config.yaml
n_kv_head: 1
attn_scale: 0.136
warmup_steps: 0
doc_mask: true
MLP neurons of a small language model. Each row is named by its layer, matrix (down: output weights) and neuron, and shows model dimensions 160-319. Each number is 500 + 50 x the weight over its row's rms, rounded and kept within 0 to 999. Numbers have three digits each. A neuron's up and down rows have the sign that makes its largest values positive.
A block is one neuron, or neurons of one layer that tend to fire together. After each block is what it responds to, as a language model described it from the Wikipedia text at the highest values.

L3.down119:456515593532569494484536459443531525432451529505420439450521470492437493462572402402469552543454562528459489514520564424529488438490525382560471620478461492453525582602491449455588512465559526525572526572511514490534530475461401425506478498548491518518486570488551489446438524503410383537499500565499525487458534499419467553545494432509513456575443456502571454441534514514463516510459434527555584469480516609382453515422426498423561534521477486574479429440495488567501508501488475
L3.down687:441525539492552520425581422484589577472491504469487423425435544527448502460554467443477472445500591559545562454470485532486446502592447515576493562444537505518485523425409457563507512566554483506543528431563499524543541455558439389470521485503490467552569528477526547485566529605408545546456483600571564501498470366548522546432458484438475464489563510494513528480484505469523467383499511468486589558637495548373501484505428468442519523492483491526483572505559450549444575526550531
Word-internal pieces, mostly a split-off h after a consonant in names (Rap-h-ael, Rh-ône, Ab-h-ijeet), plus infobox "Coordinates:" labels and mid-number digits in tables.

L13.down111:535602455549585564534403607513475508521453447570487471484526564575477481374541500546592563570420440506454479452547568501479500454465468493443551466506525458474564471440570493601441472425507405549512497479381561483549528420478462527572479475448505454470507469420382569575555573451467509462475485521482566510489475491507456456447604461456536561497522460460492533463440589493519501464491483509522440457421511577522499513488519489543478572563497510524400518533525377477528527487500537
L13.down182:505496471608516465647460488553537486517490499575496507545521503481585517450402521493421482576479469498551489491438456550399469500536433445528449493568441461417368502473454539521547443537534562496535476475489571388497561546440540545630459472443527423561487569574428473493510586517600571466485496476549515596552611543522477544502490545457581509472530501546498543512543498517551557568507414487504486478467507423425496375496500508428480502531562546421574461431542526579460522546446509
L13.down352:493479583609595552528561540437521440464511464476479426460611479480560532588534471510536536468471499528532542533598531475475551518439504476467452473453447487494566439473465474529560488520469437590490503531597472489500493497456544472504452451549506501481435484546461513473490509457432487457595543477597521558557522591577510442463514484441564500442548423420538526608487486569527473517559446458515498481419453526537563547456526527537633544560516432487377429490585528510507539397494477
L13.down611:500514555469439510476603503480499512564482584517544477478526533584476521372550482464487614548588518464479475565495516484447539484600587504517484475494455516549461485533625479497492444480449500453534451536558454480514457458638423409509488582461545441523475469496434560458528561480453480483515558464458614508434563498546500518538544560506436468615490515455550497559503459479487447426539502519532508538540586443506524616519468475435478492478480561513480496502510461388548447511524397
L13.down642:512496455512451555545438561535414511401416489577450434505479607536495572487421466435522515552467491570540559514526540437459458495546424512595483570529604418517552459562476527457488456497524498463538562448447460388541531502465458499422549472500525489443420521476531565420543517455615465538486569505437530455516538505495408519495577528483546417408537544451483620563522565517535483505463532513471460511508442527505523474474440584462458442507521471544446489516500560522457552555473412
L13.down656:479459563549442488433459502535561570433458481464544489587534446412502493449407489575437519486464498541460489517503577472555425518486518525520472572567530442531523517515552473512492413511533489520554500575580461506488679532444496571464487501475540582536514411534566429472492460538509524499592486457498460423493403552459460530505551508526507368476532520425443508457629540491488621445583525400546457559475431532581543521485544531469430502589470542497474460496476496558496533518495486
L13.down670:575517460483451591477523476541565616448508541407419570511494491477417560532581458520521442534486518608478537479430536451576566481517485501449542602528444514517454459494420427558417615498400566491504452535511467448457491460553547540539513462581422471465427529438549449381500453441531573482442533543461458486526511526563506482541449556437587501563522541525528499461480507386498432561447526548470520534527409424509549507425542472533502435546431611506424475522442545514518502538477539
L13.down762:554487457589408504580413512564462517540565561401514502488515436506506511689470512488537611553504489477375442449487429548480611490463533509546498548537530444565439546478492467477566462494503508545578466483492538511429439509497561552569455545416505506445528407471466527541486548513513491468530500477541420506554521481471482554516511516507432465544512533472479469473435475498441497465418511528536429549561461441481437479563471518476493453434593463511380495508507538486601572621402431
The first token of a cell in wiki tables, mostly vote-count thousands (5, of 5,059), pipe separators after numbers, and dashes opening list items.

L13.down77:530528512515495473453548486508527439424443588477543537485613521496397517614573498461507433527490643501515480404508509455508512527501437442453439546477448548537421470537475509473573473457475447541556477487627557505436571511508504456462530463510522559497477502620513498357513557482511464533479596556493459464523484647525542479535572448546451496590523462557501532478515500630561565457548517476451587422488536525469420588466469542580508513511514483553461534544401535463565535501469485
L13.down90:463478488505485476474412523432454457557582525490424591453509505414552467408507493480490508436457426430609510502531540440495525553432561394510523529563552560391449504542531525516422572516486405474498565512498506471543461523542525401531506589488539413500519377471465483458500543463565415475512512514528455523492435512502494490508478548476557533515609422588461430495526426462469455546439495527470472427400450480562540591562610486522472465503462508465519544484457453444462543579523570
L13.down159:450517567608490532522460526496464499458533443655480527474504502558510489416536506434629526596418482485586508479432423470459513507485486519474485450497553467571438542461450501526556507474439473544481515457524472651504495509587513421507530520559514462547555508479526513456479477515472508493497511464520473458432449469517550504562473487526502483584505581510564509590530458411431467532475542468372582501446526429497477487527523435554542461515602518497565485470478537457434510508490566
L13.down281:512509539572439555493436557477526570516567409520497498488451514423489521505564479474500538484511499578487480517497558481553456522540528453542539479472551512480602462480480500547481508589535544522600556482528598475533392418533480451446493447461515469551457580441419590462487589497466427444532546486567481468441435442533388527521474428445537443531450548558494534424453560482514418438484429365495469520455515448477418441482478359524578510451513571490485554506463448471542511526411460
L13.down365:545493492557484506511473499441519511544541531558449544477547451573543447724473440522405440522500538493407473489585428431505481567397511478537521467423483498502427499448414495524432502490479482489582496517546464536602464582508527475500462495478489550532497539557530561481508489532552537553459573436447494494474456523430437476476490509503563517478497344459541465443344393610472492502416492533513506468471430447453529468608553440513477420430546564490568542467550496503518584531632477
L13.down407:515539457551478521552409439509471567537428489488516497512529480441443431567442415446458508586450516585571562493482484540411503540488494546525522463536437443565489471507447470454497518609512583561513508408541472488549492453468490479453469523442529478457522450546496505563478552411560475538546434443527467580434507582512585409561539455415508482501514528508537472557494398474593485533468517470422466576628509408512574527539455512524497498510547528530510500536453467438471526450473546
L13.down752:417512531440481478502525508513508582528518515518490535525515459531525471391500551520519539494448471545527433532552507436506467395508502511486567524575470497482472362546485538587508501546447505505496545460513483544539496527552483451675541504420469495530558489483580500504576438477542461478487526537349518500506476520445482493395578530548465501433561484445452524568438547425511488535531467537518523571478483413486444536506544471546441466496415479558495456502592486503451607481498557
L13.down793:535451484482540470441485478533393479514495536393460512439500418456635540676508430473429479525541529549434436512570518503411429524446557471584520519420584466497509501526566462498490552432561489554484482519512463484594480465546508423474571531494458543458545551426440537550484487440542388492587496556508504441412571505567506508495461488563468577469531489456489490451430418559457510447438496479514499511531416547400434533432565503517619455539455486531483469497558539518571503511530530
The word "to" right after a complete clause, mostly opening a purpose or result infinitive ("built on the deviation to replace"), sometimes "to date" or "votes to 43".

L3.down81:488529552478517481446495569501521553460582520480539515523460460486522416525531473521440441437608420519498495518512615528592531519566507506468454538475519557459566551501445473436504520421445458546541507524563440484575531522526488433530538520539474457567590544521487508541513472548495568537504527481448482533564478444449489471447458562539456584577526383520474415507454516480511510454591491559452558490478465485541506399522539506471463478535536587358471429481458498528520502477558529
L3.down587:466453544476503529536429494531496429503594501398592360449545580476508543417537402411525540425530481521491515467524559441484487410497495557448466593557486504430506450588502512576428512530519468493589541437504454538485524528507576484569415565472448485492528498482503455528449493600446505474477572548547380595440499470439528486481474444578508584427389503526476460533533519472546491515467524621420540453532514399434515510466473568472493469607402494511510459443448529452574531499463512
The word "to" introducing an infinitive, strongest after fail/failed/failure (failed to respond), also after ready, want, planned, go on.

L6.down23:506465471566534508488457495517496486438606500449523473536535549566497504473537545430497466527492563552532489469511437490511547578495463371547456559506514512457502512460471435541552549490473540512519543451510507487502536535592521445542590519528529497530509439617531538553419494528570598585510552525452512571518364547501608518502573484437482448497510545482481487557498505573504501473458568504485530521485455489437452560527576489482601339421586485545556470534441446521471451546492467
L6.down81:484508573562486442469448484561510514486559513533550501518555526505553487426516553451531518414514414509516447502543447469453462490574490396544513496557476518482488520533539450436537518537564526528489572463522477521632526547457532433554468506548516515480538494615457591593535492482531545524522591522418499552581432437521536505458588494537473386451658497474465466536398395528481436532483521543455552514544407492553415462526544495567593470493509547397569438469512499526513562535551475
L6.down287:488494490538535512542469572395362429439474476542516481482549495488518521475567545502406454476370563441509510396409420455481483549476522466485507493487541493496440600573509518440531505503464544455435521462526472481555482569553477453481440446526425524519456555515472448473455480569526514596515483555462491556503555525473415496560517534537508426376467501545539434475524567470537544516575605430488528456435524453473426609398538468477671557496549547549514498555459509438500588460572528
L6.down568:507433631467553580422448512509439528462492452335450596520509477542476490487529427482423456569548525457543469609496458543456500453505486457563456456506473423458464481473556547470569442535424514483465531400475458465548453452567403495517556598502539432484491435537439508574478398514541459512445494486537559504541498516538528456533408500494474640513506460467508512572450411433490503470597512390611603387458571470578551438457488569520564526486526533522489449497449448424605566461474485
The word "to" introducing an infinitive of purpose or intent after verbs and nouns like aimed, trying, effort, purpose is; weaker on prepositional "to" after moved, sold, traded.